{
  "n_layer": 10,
  "d_model": 320,
  "n_head": 5,
  "n_kv_head": 1,
  "head_dim": 64,
  "d_mlp": 832,
  "vocab_size": 32000,
  "activation": "swiglu",
  "norm": "layernorm",
  "norm_place": "pre",
  "norm_eps": 1e-05,
  "positions": "rope",
  "rope_base": 10000.0,
  "rope_fraction": 1.0,
  "qk_norm": true,
  "attn_scale": 0.125,
  "bias": "none",
  "tie_embeddings": false,
  "parallel_block": false,
  "init": "uniform",
  "init_std_qkv": 0.0365,
  "init_std_o": 0.0,
  "init_std_up": 0.0365,
  "init_std_down": 0.0,
  "optimizer": "adamw",
  "lr": 0.00135,
  "beta1": 0.9,
  "beta2": 0.98,
  "weight_decay": 0.15,
  "lr_head": 0.00639,
  "warmup_steps": 441,
  "schedule": "wsd",
  "decay_fraction": 0.671,
  "decay_shape": "linear",
  "final_lr_fraction": 0.0,
  "batch_tokens": 65536,
  "seq_len": 1024,
  "doc_mask": true,
  "train_tokens": 360700000,
  "steps": 5504,
  "dataset": "wikipedia_en"
}
MLP neurons of a small language model. Each row is named by its layer, matrix (down: output weights) and neuron, and shows model dimensions 48-111. Each number is 200 + 20 x the weight over its row's rms, rounded and kept within 0 to 999. A neuron's up and down rows have the sign that makes its largest values positive.
A block is one neuron, or neurons of one layer that tend to fire together. After each block is what it responds to, as a language model described it from the Wikipedia text at the highest values.

L6.down50,233,228,241,209,178,195,194,214,193,187,198,187,239,193,206,204,236,215,247,189,168,232,226,203,220,206,170,185,190,212,189,201,196,180,238,179,229,217,210,167,204,178,208,188,199,186,213,209,200,214,203,222,202,193,193,205,230,198,165,198,207,195,240,160
Verbs or word-starts that open a new predicate after a subject, name, or "and" in encyclopedic text, e.g. was, named, co-, also.

L2.down99,233,193,194,189,222,198,205,183,197,201,234,190,192,201,217,158,226,210,201,208,186,212,220,222,232,231,209,188,196,167,222,199,181,181,190,187,167,220,216,198,184,215,210,176,173,205,217,214,237,210,188,200,206,218,222,211,220,222,148,170,214,177,169,181
L2.down268,160,197,203,195,177,172,188,216,237,188,222,215,204,240,218,196,240,199,166,200,193,240,204,225,222,207,202,226,230,221,199,204,221,165,196,165,187,193,220,194,212,221,168,178,189,178,198,192,205,183,188,189,218,236,161,203,218,160,167,206,241,208,179,191
L2.down446,239,220,182,199,213,221,186,215,185,215,199,215,225,237,199,233,249,200,221,202,196,225,187,270,220,186,212,188,194,189,221,207,169,223,207,191,192,198,221,230,194,193,205,196,206,196,208,226,225,191,194,218,218,195,203,189,209,173,175,177,203,196,187,211
L2.down759,186,195,205,227,247,210,204,219,186,200,193,182,202,253,231,202,196,180,211,187,196,189,172,187,209,201,202,177,193,223,195,182,209,187,203,185,215,180,190,223,194,220,209,194,177,170,181,176,201,175,175,220,208,175,205,156,217,223,194,211,240,218,155,194
Fires on the infinitival "to" after verbs or nouns of intent, obligation or ability, e.g. "planning to", "forced to", "intention to"; weakly on adverbs like "later", "longer".

L5.down45,223,192,227,180,213,196,169,157,174,203,203,200,213,224,192,183,197,218,205,206,181,180,204,177,181,217,179,184,214,179,215,199,181,212,154,182,202,194,170,219,196,178,226,205,171,159,189,189,212,183,200,228,186,193,206,201,218,192,220,186,214,199,199,206
L5.down53,206,219,170,172,174,190,187,203,185,225,205,203,206,165,181,193,200,189,216,191,212,177,227,222,198,187,190,200,163,211,209,220,212,206,253,193,232,259,183,184,188,226,216,164,195,187,180,179,211,206,187,194,218,197,198,202,164,236,219,217,187,223,190,167
L5.down168,198,220,206,182,214,179,203,208,185,203,209,183,201,186,179,217,227,203,216,197,189,234,183,184,201,197,193,161,210,206,209,219,197,212,217,183,209,166,196,190,240,197,213,208,174,179,185,219,244,173,223,246,174,227,227,200,199,198,208,216,215,193,189,233
L5.down174,244,151,201,196,217,210,200,215,182,210,228,209,200,235,181,200,206,210,188,198,208,209,182,190,196,180,219,147,179,203,212,201,193,191,201,233,199,196,180,154,197,207,171,172,201,179,201,217,199,179,209,214,227,208,189,205,167,227,223,165,182,159,221,201
L5.down183,196,231,165,226,189,208,173,221,217,187,204,180,209,194,208,161,208,182,247,188,228,202,173,211,215,234,185,177,194,166,253,169,213,193,210,172,172,188,181,213,226,185,166,174,197,199,191,200,247,240,225,208,209,243,203,197,218,201,203,198,186,223,175,187
L5.down211,211,193,221,189,234,181,213,203,188,211,231,200,173,244,244,221,211,208,196,215,197,194,198,168,190,178,191,208,178,211,205,231,211,213,196,203,164,209,197,172,209,225,192,219,160,214,207,195,215,199,220,157,245,216,210,177,176,197,218,207,177,183,199,226
L5.down219,203,197,244,245,196,216,195,230,204,181,191,191,199,197,187,215,256,194,218,229,226,161,209,207,210,208,202,156,199,228,185,178,190,212,227,210,178,191,203,162,178,176,238,206,194,180,216,179,191,203,212,214,197,187,223,162,186,206,196,204,263,180,196,174
L5.down261,290,202,224,219,209,196,220,234,202,167,184,189,196,204,197,209,221,206,198,217,190,212,160,197,215,169,154,201,182,217,199,185,218,176,222,176,261,201,183,195,189,213,220,187,186,203,218,226,214,202,232,157,204,192,215,197,216,194,197,184,250,188,209,210
L5.down305,167,212,181,201,209,232,219,198,181,219,207,198,202,180,201,210,175,202,165,206,179,174,173,185,147,221,178,178,240,190,222,207,227,222,150,195,234,226,219,179,203,194,208,238,185,178,179,201,229,166,200,170,207,216,214,226,213,193,168,205,188,200,209,192
L5.down359,225,197,221,226,218,200,193,237,203,184,196,189,210,181,204,212,198,197,219,210,184,195,174,166,181,176,177,190,223,193,196,201,215,177,184,178,226,210,210,173,182,210,228,205,206,211,218,221,197,193,182,177,178,235,201,203,201,210,207,218,169,183,154,222
L5.down436,200,145,211,151,225,234,216,235,198,208,180,173,190,219,206,204,231,184,159,205,185,175,200,165,222,221,183,184,206,249,204,204,214,201,243,201,175,234,226,226,196,177,185,190,224,187,165,193,206,206,202,170,198,190,202,163,224,157,186,206,167,207,226,178
L5.down560,291,171,199,164,177,191,164,184,196,245,187,194,193,189,221,211,239,187,194,162,230,147,212,226,190,233,193,188,193,223,189,187,203,182,178,235,206,210,167,213,211,211,202,198,161,172,185,206,223,223,202,193,214,218,206,181,175,210,204,191,195,240,200,212
L5.down598,194,216,187,192,186,196,206,191,167,222,214,212,235,224,193,188,214,208,212,189,234,201,190,200,227,208,237,196,216,226,194,232,217,199,184,160,218,212,216,199,237,225,230,163,213,241,198,228,187,207,219,168,213,223,191,195,200,189,217,191,235,215,189,180
L5.down600,219,229,213,205,216,199,205,198,168,128,206,203,213,231,197,203,217,169,215,225,166,221,212,198,212,206,231,142,190,245,206,184,219,205,186,203,215,187,201,209,201,183,188,197,183,189,223,186,217,197,174,213,201,233,205,188,188,176,192,195,206,176,221,187
L5.down669,157,226,197,212,198,178,212,209,194,172,207,212,182,179,218,162,229,208,204,192,220,150,182,199,222,217,179,192,234,190,216,223,240,217,199,202,166,229,188,217,208,170,182,195,239,202,181,208,181,159,252,205,241,215,261,175,223,185,185,202,158,212,178,196
L5.down805,161,181,201,210,223,199,194,225,184,182,200,180,196,178,209,180,196,191,263,214,212,195,193,216,214,199,197,201,235,195,169,252,224,222,223,186,232,230,193,185,191,193,210,222,200,222,197,189,191,169,238,168,210,217,202,217,201,213,211,184,189,195,194,205
The first word after a completed name or noun-phrase subject, strongest for was/is following the birth–death dates in biography openings; also to, on, as after names (guiding the club to, Doncaster on).

L5.down30,233,162,159,183,221,183,214,207,183,217,195,216,185,228,212,209,207,215,193,223,172,176,174,191,167,192,206,169,210,219,188,206,188,212,204,183,217,188,187,154,238,206,204,199,172,219,185,193,188,187,205,178,168,219,213,206,197,208,192,179,185,200,217,175
L5.down111,161,198,192,215,174,196,199,177,204,221,204,214,219,199,210,205,256,204,196,214,194,232,219,211,212,195,229,204,188,220,189,218,182,221,219,202,208,202,201,196,223,214,189,185,211,235,175,216,199,230,195,223,230,174,135,176,181,190,218,229,201,194,197,204
L5.down133,178,211,226,190,205,172,218,178,211,210,203,188,206,174,213,238,267,213,197,196,194,238,182,172,208,212,220,193,232,204,194,167,190,216,194,206,179,198,220,213,184,210,184,185,184,229,220,201,183,229,239,209,189,219,209,191,180,192,220,198,177,224,215,220
L5.down158,108,184,203,227,202,196,174,217,223,196,211,205,204,234,171,215,183,225,186,225,193,174,189,240,238,197,208,180,232,192,192,197,194,209,181,199,188,210,200,221,215,183,153,206,173,196,202,199,224,173,183,208,224,185,210,225,196,215,214,207,199,202,226,212
L5.down273,213,189,205,181,203,246,207,172,206,231,208,210,190,193,208,182,185,189,187,169,175,209,166,233,211,181,165,240,235,216,186,184,181,196,207,171,175,220,173,190,201,175,214,237,251,188,208,195,220,196,200,210,178,222,172,202,256,226,193,236,190,233,213,214
L5.down291,208,205,194,217,212,184,191,241,194,189,205,235,197,169,207,180,215,205,189,176,196,240,227,206,197,220,191,197,231,176,237,223,190,224,179,191,201,193,190,159,186,181,163,204,218,190,211,229,202,201,232,191,223,186,198,212,183,174,245,216,182,204,192,266
L5.down313,215,245,162,207,193,199,209,180,202,224,211,198,190,194,215,223,165,244,235,190,200,171,207,204,184,210,211,173,196,194,197,198,229,195,178,214,186,201,187,202,194,199,212,171,199,216,205,214,204,197,207,183,188,199,203,183,220,230,192,191,211,231,221,173
L5.down401,171,186,192,208,204,234,198,181,186,209,191,227,205,194,183,167,177,213,174,179,243,227,203,142,220,166,227,218,195,199,187,220,184,203,203,207,211,181,183,200,202,224,201,211,203,208,172,205,186,212,184,177,223,212,211,216,196,186,199,179,219,189,181,175
L5.down420,252,216,178,207,227,208,167,155,198,210,193,193,204,174,185,172,206,208,189,185,212,255,196,212,191,190,208,187,173,247,217,180,215,195,231,198,194,202,182,219,189,213,186,198,181,173,171,196,215,192,204,209,205,167,163,198,190,197,207,216,176,218,230,166
L5.down544,200,206,212,200,216,223,162,196,203,206,211,173,191,217,200,180,236,210,212,202,207,183,217,215,221,231,212,204,244,229,149,204,186,178,179,209,204,196,181,195,183,171,189,177,185,204,185,200,219,208,201,187,198,210,177,196,214,218,209,172,198,202,215,196
L5.down597,222,225,187,199,190,227,211,171,193,204,218,191,209,176,198,213,228,161,216,205,207,226,177,196,199,210,194,175,228,229,207,205,194,233,161,181,195,245,215,191,192,211,188,212,193,247,166,216,196,222,200,190,212,201,184,178,236,213,217,191,177,201,205,155
L5.down619,202,198,222,213,188,207,175,184,217,226,173,182,205,191,226,187,224,229,183,202,177,238,197,218,209,231,186,208,190,188,208,191,188,217,221,170,208,182,201,172,189,185,242,226,188,199,180,218,195,222,216,206,187,181,208,174,178,221,228,204,216,201,165,229
L5.down672,190,201,228,209,188,204,190,169,183,221,174,224,203,200,198,215,208,201,173,173,165,210,197,178,193,189,201,185,196,193,233,218,183,221,190,196,218,179,167,197,170,224,179,206,206,211,205,188,177,185,188,209,196,219,201,214,171,177,196,194,225,196,194,177
L5.down685,173,214,199,184,183,179,232,194,207,220,181,222,230,187,214,225,162,189,212,160,204,231,197,207,192,188,205,182,225,197,228,214,206,199,186,173,193,192,212,191,184,174,209,191,210,216,185,178,203,190,216,208,190,222,201,189,242,217,226,212,155,163,221,224
L5.down710,260,200,188,195,182,203,201,206,177,196,208,182,210,205,227,193,244,192,208,177,187,225,216,220,202,212,170,184,157,165,204,170,156,217,212,203,213,173,205,221,196,204,214,241,183,207,183,209,213,221,166,194,189,226,198,225,209,229,209,221,189,189,194,221
L5.down797,226,198,185,199,204,184,201,216,168,183,171,232,223,197,202,197,188,192,192,150,209,210,190,214,199,230,183,182,223,200,230,204,175,205,197,186,221,191,211,200,188,197,184,175,198,229,197,199,198,178,209,223,184,192,202,206,212,181,195,214,248,188,218,215
Tokens ending a field label in infoboxes and wiki tables, just before the value: " (" in Time zone: UTC+01 (CET), "|" between cells, final label words like ID, Budget, Total.

L6.down128,172,202,200,205,186,218,218,188,161,230,159,196,186,221,210,197,193,193,203,196,199,196,189,218,210,193,213,198,200,239,216,211,217,164,216,206,187,218,221,204,196,235,183,177,208,198,182,208,202,202,172,203,188,206,171,241,194,209,202,219,191,200,230,179
Tokens in Wikipedia infoboxes and tables, mostly "mi" in "sq mi" and the "(" before a converted value or chart source, e.g. "(20.4 sq mi)", "130 lb (59 kg)", "Greece (IFPI)".

L5.down6,186,216,210,173,200,215,176,213,199,181,186,225,209,185,178,183,270,178,227,182,199,217,206,196,228,197,230,236,200,217,230,190,252,216,204,210,203,204,184,218,231,204,199,177,210,199,187,187,217,226,229,196,223,209,188,203,184,181,194,151,201,187,189,174
L5.down41,239,235,238,168,236,208,209,194,190,195,196,201,198,183,232,223,223,215,193,202,194,183,178,192,187,195,212,214,195,191,206,212,219,199,200,211,208,201,214,192,208,211,204,176,211,226,225,214,217,198,171,185,181,208,186,187,172,185,180,172,155,203,213,211
L5.down76,180,229,191,227,238,193,189,214,192,156,198,235,224,160,215,214,201,197,192,213,247,215,167,180,203,216,198,191,154,170,198,202,209,203,188,247,207,180,208,161,208,173,181,214,190,201,209,167,180,208,217,220,175,248,215,214,232,211,229,205,235,178,162,194
L5.down173,244,161,170,199,197,206,212,200,215,229,206,199,192,199,183,217,214,197,199,209,189,199,188,226,217,210,220,181,190,188,178,192,194,182,192,238,203,192,184,182,220,189,214,147,169,215,172,232,150,173,201,199,204,191,168,203,191,200,193,214,203,194,206,214
L5.down238,247,194,194,209,245,199,213,177,201,244,160,198,162,179,226,227,217,207,198,184,177,206,228,185,200,216,186,215,200,200,200,233,187,188,189,195,202,230,235,162,151,217,221,188,216,195,158,200,214,207,170,190,200,182,194,173,198,222,207,166,242,219,230,222
L5.down256,172,172,187,198,213,199,196,226,182,192,224,201,208,182,189,209,161,219,212,198,224,204,238,170,212,208,211,193,179,195,222,224,184,229,192,208,195,199,170,219,174,199,198,198,209,192,212,192,203,218,203,192,200,180,205,214,241,204,198,180,193,184,205,208
L5.down335,232,211,209,200,218,184,187,199,190,223,237,194,217,220,217,224,192,218,184,203,219,209,219,165,184,208,184,196,217,173,191,208,214,199,198,224,219,176,205,185,160,194,221,157,243,216,162,179,210,231,211,167,220,187,174,188,203,236,226,197,199,218,185,208
L5.down343,172,190,167,224,185,211,213,180,200,173,210,217,225,167,187,174,151,204,179,229,192,204,134,243,196,196,211,169,195,203,216,185,191,212,165,204,235,222,211,205,211,211,167,227,226,205,213,203,174,194,236,226,189,207,241,198,211,199,170,199,178,208,209,180
L5.down365,186,215,174,198,221,186,229,179,233,228,220,185,216,234,181,181,223,195,181,165,171,199,181,172,196,200,176,209,176,205,173,167,221,237,207,216,212,201,206,216,208,220,194,186,220,190,214,211,215,236,179,193,220,230,222,175,184,194,232,225,166,207,193,185
L5.down366,193,199,215,213,214,184,210,210,224,209,200,196,207,207,191,220,193,174,193,180,220,175,213,189,213,211,198,226,207,197,205,235,196,204,188,240,205,191,202,170,205,187,210,255,199,234,202,229,212,215,230,180,208,215,199,214,225,203,186,197,217,184,193,230
L5.down405,200,219,229,196,191,210,212,248,188,226,216,190,180,185,215,215,199,182,157,215,217,246,237,160,173,177,190,188,214,180,207,203,170,175,162,224,205,194,203,173,183,178,189,157,216,212,229,197,199,192,218,172,234,197,166,207,175,182,220,193,197,192,216,209
L5.down476,191,189,193,217,190,150,212,184,238,227,206,180,175,195,205,220,253,194,212,212,220,185,208,213,204,193,216,183,221,193,168,190,207,195,194,196,205,199,212,172,167,206,189,192,244,212,211,162,179,186,195,207,208,195,232,228,197,209,227,182,207,210,225,206
L5.down653,210,174,231,203,191,186,191,201,207,226,203,198,193,216,183,254,174,207,185,212,185,190,236,179,204,206,184,234,202,201,234,213,161,204,186,212,206,202,212,152,199,184,201,207,167,184,227,228,168,212,181,185,224,188,176,228,192,207,209,212,217,229,230,227
L5.down725,184,241,207,208,197,184,208,195,190,213,237,188,180,166,227,195,168,204,197,183,193,181,202,238,202,226,178,239,214,196,191,221,171,214,200,183,211,217,208,220,209,174,192,188,217,200,196,196,155,210,193,206,181,203,223,151,220,227,222,203,218,179,173,228
L5.down741,214,216,199,193,183,180,183,200,176,196,195,210,207,218,211,216,192,181,181,218,186,180,230,218,211,180,180,216,184,220,167,213,189,219,171,182,212,185,211,190,144,192,187,219,232,198,189,207,198,208,204,201,179,245,178,189,230,219,204,201,195,203,230,236
L5.down791,228,209,215,235,180,197,219,202,213,225,203,200,209,234,218,200,242,202,196,189,205,206,241,177,220,237,209,210,192,203,223,187,199,185,176,208,191,158,207,179,220,188,183,197,192,230,202,220,195,207,225,183,186,199,166,203,208,206,222,201,194,204,188,238
Main verbs opening a predicate about a person or thing in biographies, mostly was after a subject or "and", e.g. "and was inducted", "(1857–1938) was", "is currently".

L2.down278,163,205,227,218,195,223,179,190,202,197,213,237,166,173,210,210,215,211,194,215,208,207,204,201,141,209,197,243,194,196,149,182,218,192,184,170,217,235,192,211,201,167,220,178,211,163,216,184,211,214,198,207,204,211,231,214,232,214,229,200,170,160,224,207
L2.down508,127,195,186,221,213,166,222,222,194,202,204,222,191,204,218,205,185,197,214,224,235,218,197,232,192,188,183,196,165,175,213,240,176,175,182,221,205,163,193,194,222,218,198,200,227,162,180,202,178,193,197,171,185,196,220,200,225,187,200,206,193,222,243,189
L2.down622,130,191,197,206,193,196,207,221,209,262,222,173,179,212,171,183,230,193,208,228,211,191,190,244,186,180,211,190,192,194,224,209,190,183,198,226,203,236,201,211,174,198,193,214,176,237,195,216,209,187,147,177,189,205,177,185,208,219,245,182,202,215,215,176
L2.down800,236,182,231,233,189,211,146,204,223,194,203,203,183,199,204,202,187,185,213,218,190,192,196,218,233,186,177,254,204,192,193,202,184,180,173,172,188,203,180,199,220,214,203,205,203,189,190,211,180,220,232,181,210,178,195,202,187,224,221,202,208,201,211,238
Tokens in dates, times and sports-table cells: the minute mark after goal times (37'), "at" before an opponent, "of" in "As of"/"summer of", month names.

L2.down243,141,164,220,231,228,196,191,204,220,187,223,203,225,191,174,189,180,210,210,173,201,181,190,151,158,208,211,215,174,186,201,199,163,181,222,198,228,220,190,210,191,196,198,204,188,214,244,186,167,201,200,176,172,198,182,178,217,162,243,220,203,193,192,187
L2.down267,267,219,205,185,212,171,205,219,152,235,176,217,181,214,206,193,238,215,174,217,228,153,214,229,191,199,243,201,185,217,194,208,190,202,222,155,204,199,199,172,210,199,190,184,200,196,186,219,172,203,193,187,192,206,169,183,192,186,224,199,203,199,195,223
L2.down327,171,211,195,235,220,200,205,187,191,220,191,212,210,196,191,199,186,226,205,254,203,179,200,176,217,196,222,183,193,218,190,172,178,209,190,158,198,194,206,217,215,192,211,188,195,191,185,246,200,205,205,225,220,204,226,173,200,224,167,167,172,200,185,226
L2.down549,149,185,231,180,194,178,192,193,189,194,223,196,198,232,250,190,200,160,194,224,215,215,194,190,191,180,207,202,239,233,224,187,185,216,233,176,213,217,225,193,224,196,185,162,200,238,191,182,174,195,175,192,214,207,213,183,217,212,171,203,157,183,194,198
The first piece of a word, mostly "re"/"Re" (receiving, reactive, revision), right after a parenthesis, quote or comma; also clause-opening "under", "which", "These".

L6.down278,211,226,215,177,175,149,195,225,225,199,215,198,196,187,183,175,191,222,166,191,223,185,194,206,223,183,200,212,207,198,240,202,204,207,184,213,173,195,189,205,192,193,187,236,199,213,183,211,205,169,194,175,231,216,219,180,202,168,193,206,207,205,176,201
The main verb was/is/were/are right after the subject of a paragraph's first sentence, especially Wikipedia lead lines ("HMS Saturn was a"); also "==" opening section headings.

L6.down183,198,213,182,186,193,174,195,202,179,208,159,188,232,192,201,187,166,226,183,200,176,228,200,184,175,161,206,201,200,217,233,208,224,204,243,207,189,223,206,215,197,214,215,228,206,168,231,159,212,231,210,160,226,217,207,224,217,189,180,253,203,209,202,190
Mostly "and" joining two paired words or modifiers in fixed compounds, e.g. track and field, elementary and secondary, Hindi and Telugu.